From a checkpoint of a small transformer trained on Wikipedia: biases, tied embeddings.
MLP neurons of a small language model. Each row is named by its layer, matrix (up: input weights) and neuron, and shows model dimensions 112-207. Each number is 500 + 50 x the weight over its row's rms, rounded and kept within 0 to 999. Numbers have three digits each.
After each neuron's rows, "fires in" lists the words (lower case) most often at its 100 highest values on Wikipedia text that the model never trained on; "fires on" lists the tokens most often at its 100 highest values on Wikipedia text that the model never trained on. A number after a token or word is its count.

L2.up573:622519499526436425468552450490517544566454531433472549450585416544506496488437537531616509422515528410548528532487541530506479428513457513526487513491580421457583439479485567473504562611505437400482568476409479470555536434538503444468560471417438517455480468529516381447522465504433518599
fires in: "had" 34, "has" 28, "having" 16, "have" 13
fires on: " had" 34, " has" 28, " having" 15, " have" 13

L2.up436:537519515568488517436502479517540421499488482469543498493503500465394499477524522546541608454434477418587499411552575486427515523597439632525502490532596516577463462463496507503600520512524400565465537545498590557539449550458380540447428470424427473544517515558452585489521403439523542586
fires in: "it" 78, "this" 4
fires on: " it" 48, " It" 30

L5.up386:445655528474485424582497540491500534496445482506453561428491481510565527524507519581593437490512542512509532488521482512561437409455549557469568488514575415540567436423447502452481482537560436557505485487480482447416454582535455521509537494485478510488490545515487535503438509430458545540
fires in: "with" 69, "of" 18, "by" 5
fires on: " with" 70, " of" 18, " by" 5

L13.up595:508529489474456413527474458535468531516451467433444522485501474579536489470439528463464580438526469467500561455455550492445482496527457464537512490484503531503521528460473367400539458493494468541464449431523520507410479563475467475496409403501427533507498484476527530505550502513520531501
fires in: "the" 22, "this" 11, "that" 9, "due" 8, "a" 4
fires on: " the" 22, " this" 11, " that" 9, " due" 8, "d" 4, " a" 4

L2.up593:499471527495442546536493438443487410569534435482422509584581596550497529499437451454501553543563435519520546545491455526507522466483522592573494552520491505408603532546542444440425510523488553474522456502567497427533528632476404505497465509556468557517489388503596576383422556490474479508
fires in: "united" 30, "world" 17, "public" 4
fires on: " United" 30, " World" 18, "r" 7, "our" 6

L7.up479:433496577455425566457461419543405530469479415476465521424505449429510505506485532478421529477506512470454511446470462493539496479532485536491416321513470627525537557565472507530477433464493479511532568558470493587458541584482657516487525488453526538450625546609491466504473499515518458540
fires in: "an" 44, "death" 8, "is" 7
fires on: " an" 46, " death" 8, " is" 7

L2.up482:466607525659525535465597505521457535453493489444475487515575394520496613438530579507515453375531507407496538488435525523584480464511524520471563477568599475483572520485511523542584533583443510485497546400509501438616495435484537517521448520408418483472485495565480497504429486414413478538
fires in: "have" 37, "had" 30, "has" 22, "having" 5
fires on: " have" 37, " had" 30, " has" 22, " having" 4

L2.up243:562602508473472537504533463483505454539478504473527551511462511465415489474408398518584484434456540468599590443566504567579552514519618665520516451522526517483535457430474485485406522595475617443468418435437524422535438506489422516455544493546559398583457468551522486499478515511554516543
fires in: "between" 43, "both" 29, "of" 5, "either" 4
fires on: " between" 43, " both" 29, "ea" 5, " of" 5, " either" 4

L2.up302:509477475630532417524568490528465521454499530445544509511510447524484538492488569436551476477465530479477476483510499518475466433605499497452563515572557506518589454491479508533535490602464540438451544437528473458630534434629551481427519483502468578446467484516472519437607516538449482562
fires in: "had" 65, "has" 17, "have" 8
fires on: " had" 65, " has" 17, " have" 8

L7.up51:362516438540412509459525455481366530533436446520532480408454448475410476490439538511475576527514542494437497464498533518621401386440493551503509448545531474545478517550530517500477600455503511462485501492578577484479506589534578484432462519548484518515565426567505529538447538533468471456
fires in: "an" 31, "such" 21, "known" 7, "is" 4
fires on: " an" 33, " such" 21, " known" 7, " is" 4

L2.up165:643516460577512515488548507513385452506469484467567520473474558453455505525482413466525524444455431523534518468539481499580480544586563406528484543433473445467572464481636471478374439511416532488471539458425521480521433523504488446487472497557605526514464483561487492474577612474624554524
fires in: "both" 27, "same" 18, "all" 13, "known" 7
fires on: " both" 25, " same" 18, " all" 13, " known" 7, "olog" 5

L2.up201:538516427527511487524569609600486514530465374472525500469348546482504512547526458507558355445429503519581473398564467501437473526548545473465479506450496503579507494381486584496521604516462425596538507484493515512518491537506432498504435486509533509539481468552509528494517445495655507513
fires in: "where" 50, "which" 27, "small" 11
fires on: " where" 49, " which" 27, "all" 13

L3.up578:441464487519495470555516527504521459561409498506500599522596513449560508525482531499464560499567580496466494502492524520478530471442486467505542454608430430513527466490482520433506489523437444553450423498501517321509421606445508537495569454492515522465403465539535387486390489491550548512
fires in: "to" 30, "would" 12, "could" 5, "can" 5
fires on: " to" 30, "ric" 17, " would" 12, "rou" 10, " could" 5, " can" 5

L7.up527:439537465526505605462485469551438495620500468503441479376461515444512475522539567424463654504479529435472491426572547452540461491460531512594520436454505566447584559526430550441447500481513455504490532561574442548469493546485626532455518493463537482440535520606521528478517610583479441564
fires in: "an" 41, "was" 7, "is" 7, "to" 4
fires on: " an" 43, " was" 7, " is" 7, " to" 4

L8.up44:493530535523441458545472452501524600452507467513522437553529422510495494452412590543499470539529466524526505474518500562555455423463509450446500524540440423496417491554506468519377534493499541495459498505526544555542458515558432452557502457622400449556450498496430452489464485454456544522
fires in: "years" 28, "age" 23, "submarine" 4
fires on: " age" 29, " years" 28, "ly" 20, "mar" 4

L2.up300:521486442465517547569526546446415411441498590480482509542400422575467507535567540500529572423479480537529455433457444481473499466486558422528489488496502489520508456507566517466443517467536517486544529520611502562465473512568466520479533507505486458434545563521469552453529486567464614507
fires in: "under" 37, "at" 16
fires on: " under" 47, " at" 16, "ori" 10, "obi" 4

L8.up177:574601464464501529536529380495427615584497553498447513488518503545491453507493447551497462458484462574531603499495488526470510517585608541492468507484535411484481497526502458376490559503465519476550546555442502512481431476534460507490423537553485450505501541554513551564476557525525452462
fires in: "most" 33, "other" 12, "any" 9, "one" 8, "eight" 5
fires on: " most" 33, " other" 14, " any" 10, " one" 8, " eight" 5

L2.up150:522479409476534422510625547514491521545429452494461607515529467570543557595443532501521523479508580517553574456535491527531470461469528460461574528464512451545461496484532419486513461520519469563517479431457508484491432515470496449506489479364486545436457515550482462356495484478430543516
fires in: "when" 42, "had" 22, "having" 14, "after" 13
fires on: " when" 29, " had" 22, " having" 14, " When" 12, " After" 11

L2.up140:469527547473455425497529443579556509531446542467464542520517481502557500497518558480571564379576453503494532437442518479496506498451432426459533569517509483510593535481503371479498503520399524463506568516566440510451437466471486435527425484409472479426456508581511504450558473574521502561
fires in: "he" 41, "had" 24, "having" 12, "and" 10
fires on: " he" 29, " had" 24, " He" 15, " having" 11, " and" 10, "ly" 5

L3.up494:611592446550461484538482428576497480536414531463443535535574513458519552479515500450544442459501542477511538442582532468429526434529453552453498553465532486503488413520573506502503478599415469455514507559513572507488441563507531509498446513540532480584479510522502548435556446548555652573
fires in: "it" 65, "shea" 5
fires on: " It" 58, " it" 11, " She" 10, " Dick" 5, " Jim" 5, " Sam" 4

L2.up159:470609404676492472469494525423539473489540471461549483581437489449464510446650517491556508416573524527497495474514516505480463503602495564503448486480519535522497467569486545470436444528551398471512547454549562505533551495526468545551489509480520499442405530554528543462536402517524453487
fires in: "ft" 19, "located" 9, "upload" 9, "is" 8, "built" 7, "be" 7
fires on: " ft" 19, " sp" 11, " located" 9, " Upload" 9, " is" 8, " be" 8

L7.up455:553510501561458477484539489523516480418539496445505559502519387544545466481563461526547404478518519539509458517487448537445558450539477447511481532459439502477451502511513489515487541582537480540517428534442524482468460553532417508553485518540481377562397406482532512509527472474419548440
fires in: "part" 32, "career" 10, "also" 4, "initially" 4
fires on: " part" 37, " career" 10, " also" 4, " initially" 4

L13.up488:394587489455487489529462545476495555513480552493409556489568491557475508551547455474482590489507461520513641433526536519512541449596440382489544438609583451481480494448498404401523554618442512531563430392486453505414449455520538474484432441495481487585521436566541581521421566491498530587
fires in: "the" 41, "and" 40, "of" 15
fires on: " the" 41, " and" 40, " of" 15

L3.up172:539523498490428450592499488525519424533377446486450510458530474454614526512395484568575472490607568503487476397556513524470523499527453476408481475518603426588504457488535542366557483572490472450525523438491423525500440497539481465486478491489514534572472427535513587522598403505509533571
fires in: "as" 52, "where" 39
fires on: " where" 39, " as" 30, "As" 15, " As" 12

L2.up425:546508457569626487454591568522513421479372471502597586537488459474381466567559533503550517538418576534483517456473508482554416472525470509496459547502485494480469438477494457515416522534446447440512509439458484477504415539547521487517579467411580472552421486514414516359524489551519578463
fires in: "on" 27, "no" 20, "at" 11
fires on: " No" 28, "On" 24, " At" 17, " On" 8

L2.up394:551604469597529393457576487459601474541451491502566571471453492481517466565569615481593490487471517625514578472511496541528461554558535568513453484504468504477495499562554518512432586513427437550450551506457513390468487584511452465561535484484537492490425482596480503423464499570543516541
fires in: "in" 26, "of" 14, "example" 11, "wrote" 8, "feature" 8, "produced" 5
fires on: "In" 24, " of" 14, " example" 11, " wrote" 8, " feature" 8, " In" 7

L2.up271:615469520479624481560509521466473507554477469456483546546474598446548545504555538522504506416586486507555462493478453585444540452463479438511538495520438461525584446458502503471606447506472379543523444541623570508435489589470429447481466534488500499497467497480474452458416536427490568571
fires in: "can" 34, "to" 32, "canvas" 5, "you" 4
fires on: " can" 45, " to" 31, " Can" 14, " you" 4

L2.up557:596559580536540407489499536485454533607428441444468568476534532532489532488474527472525452461566544479507514543554529443603519426562525472425607426513568617533458457540505508508456494535427538435508409473521484545613541518501470467559596478402509481602507560512502520415391580455543479522
fires in: "of" 42, "between" 9, "edgar" 7, "legend" 6, "seeger" 4
fires on: " of" 42, " See" 10, " between" 9, " Dar" 8, "gar" 7

L2.up415:530559540518539376496538477585474507530483533392534478481473483496566518442520523597466513423482475506541535448509508453464421571532592491455504523546496527522555475431399399438606552490472477549423525448603511474497477495416473487474420486500477406447475508586499523521518361460569501623
fires in: "they" 34, "them" 29, "be" 9, "he" 5, "people" 5
fires on: " they" 33, " them" 29, " be" 9, " people" 6, " he" 5

L2.up321:519511447488539501531567551539366465429528454470461545477522539435515519432558484582529467508507542486481525523506485578543457463460552560473490550541394550438534519419421502483508501451544553495522498458534659536498411559500538541454464531519515536471439461473522480560499481504560452514
fires in: "west" 12, "north" 12, "due" 11, "off" 10, "south" 10, "along" 9
fires on: " due" 14, " north" 12, " off" 11, " south" 10, " west" 9, " along" 9

L3.up307:522489466577508427507518463511574432563500470488512539507471500465569466557493550445534589496527459503463557413509509531427474496540462481468480555497481482512502481499537478433505555532464576479448489612586506285539445537468442485479479524458514543523499524526540528330476470544483523541
fires in: "it" 62, "assembly" 7, "version" 4
fires on: " it" 49, "em" 13, " It" 12, "ulation" 6, " version" 4

L3.up286:462527481441404555484513606533570517541558359520487541412513516556432521455495506525436505558457528505514592460563449534599435507507531533496493466520435453487593463410464466525461470521441452547391510569438558561473492523503562493421429507515476458503433480508532532494493437499454460542
fires in: "north" 13, "south" 11, "year" 10, "years" 9, "west" 7, "east" 6
fires on: " north" 13, " south" 11, " year" 10, " years" 9, " west" 7, " east" 7

L16.up394:508507479438415510483524586543517585505527454458509531493504461574493497490436542513477569473463470534551541560451489544564567588509532493471502463513490525403451568436483469501454521547428426481545587481506518421472417404499544479441480473511464448472444564466528506509554556495489544467
fires in: "first" 23, "this" 15, "same" 10, "that" 7, "later" 5, "since" 4
fires on: " first" 23, " this" 15, " same" 10, " that" 7, " later" 5, " since" 4

L3.up550:526512496457411560491489583521498448536581476502489488547559512487442558544439504428455453549511523516434533488428482510504588466589512572437537492557418542445522393555511526473460512659459533569450453559549471475546508529591480493470492534487484506524449518539477627461418487501400576595
fires in: "years" 59, "year" 18, "months" 7, "influential" 4
fires on: " years" 55, " year" 18, " months" 7, "ue" 5, " Years" 4

L2.up456:545705434683581408548539569524516483500423428510542537451511470467510505483461500626478481390481569449491504498447451602533466456520422472486394508470569442413547473486488480514555549499538509535440524454589485528478487464487500532517534483439466438514441578520530526453473481496508505514
fires in: "with" 60, "be" 32
fires on: " with" 60, " be" 38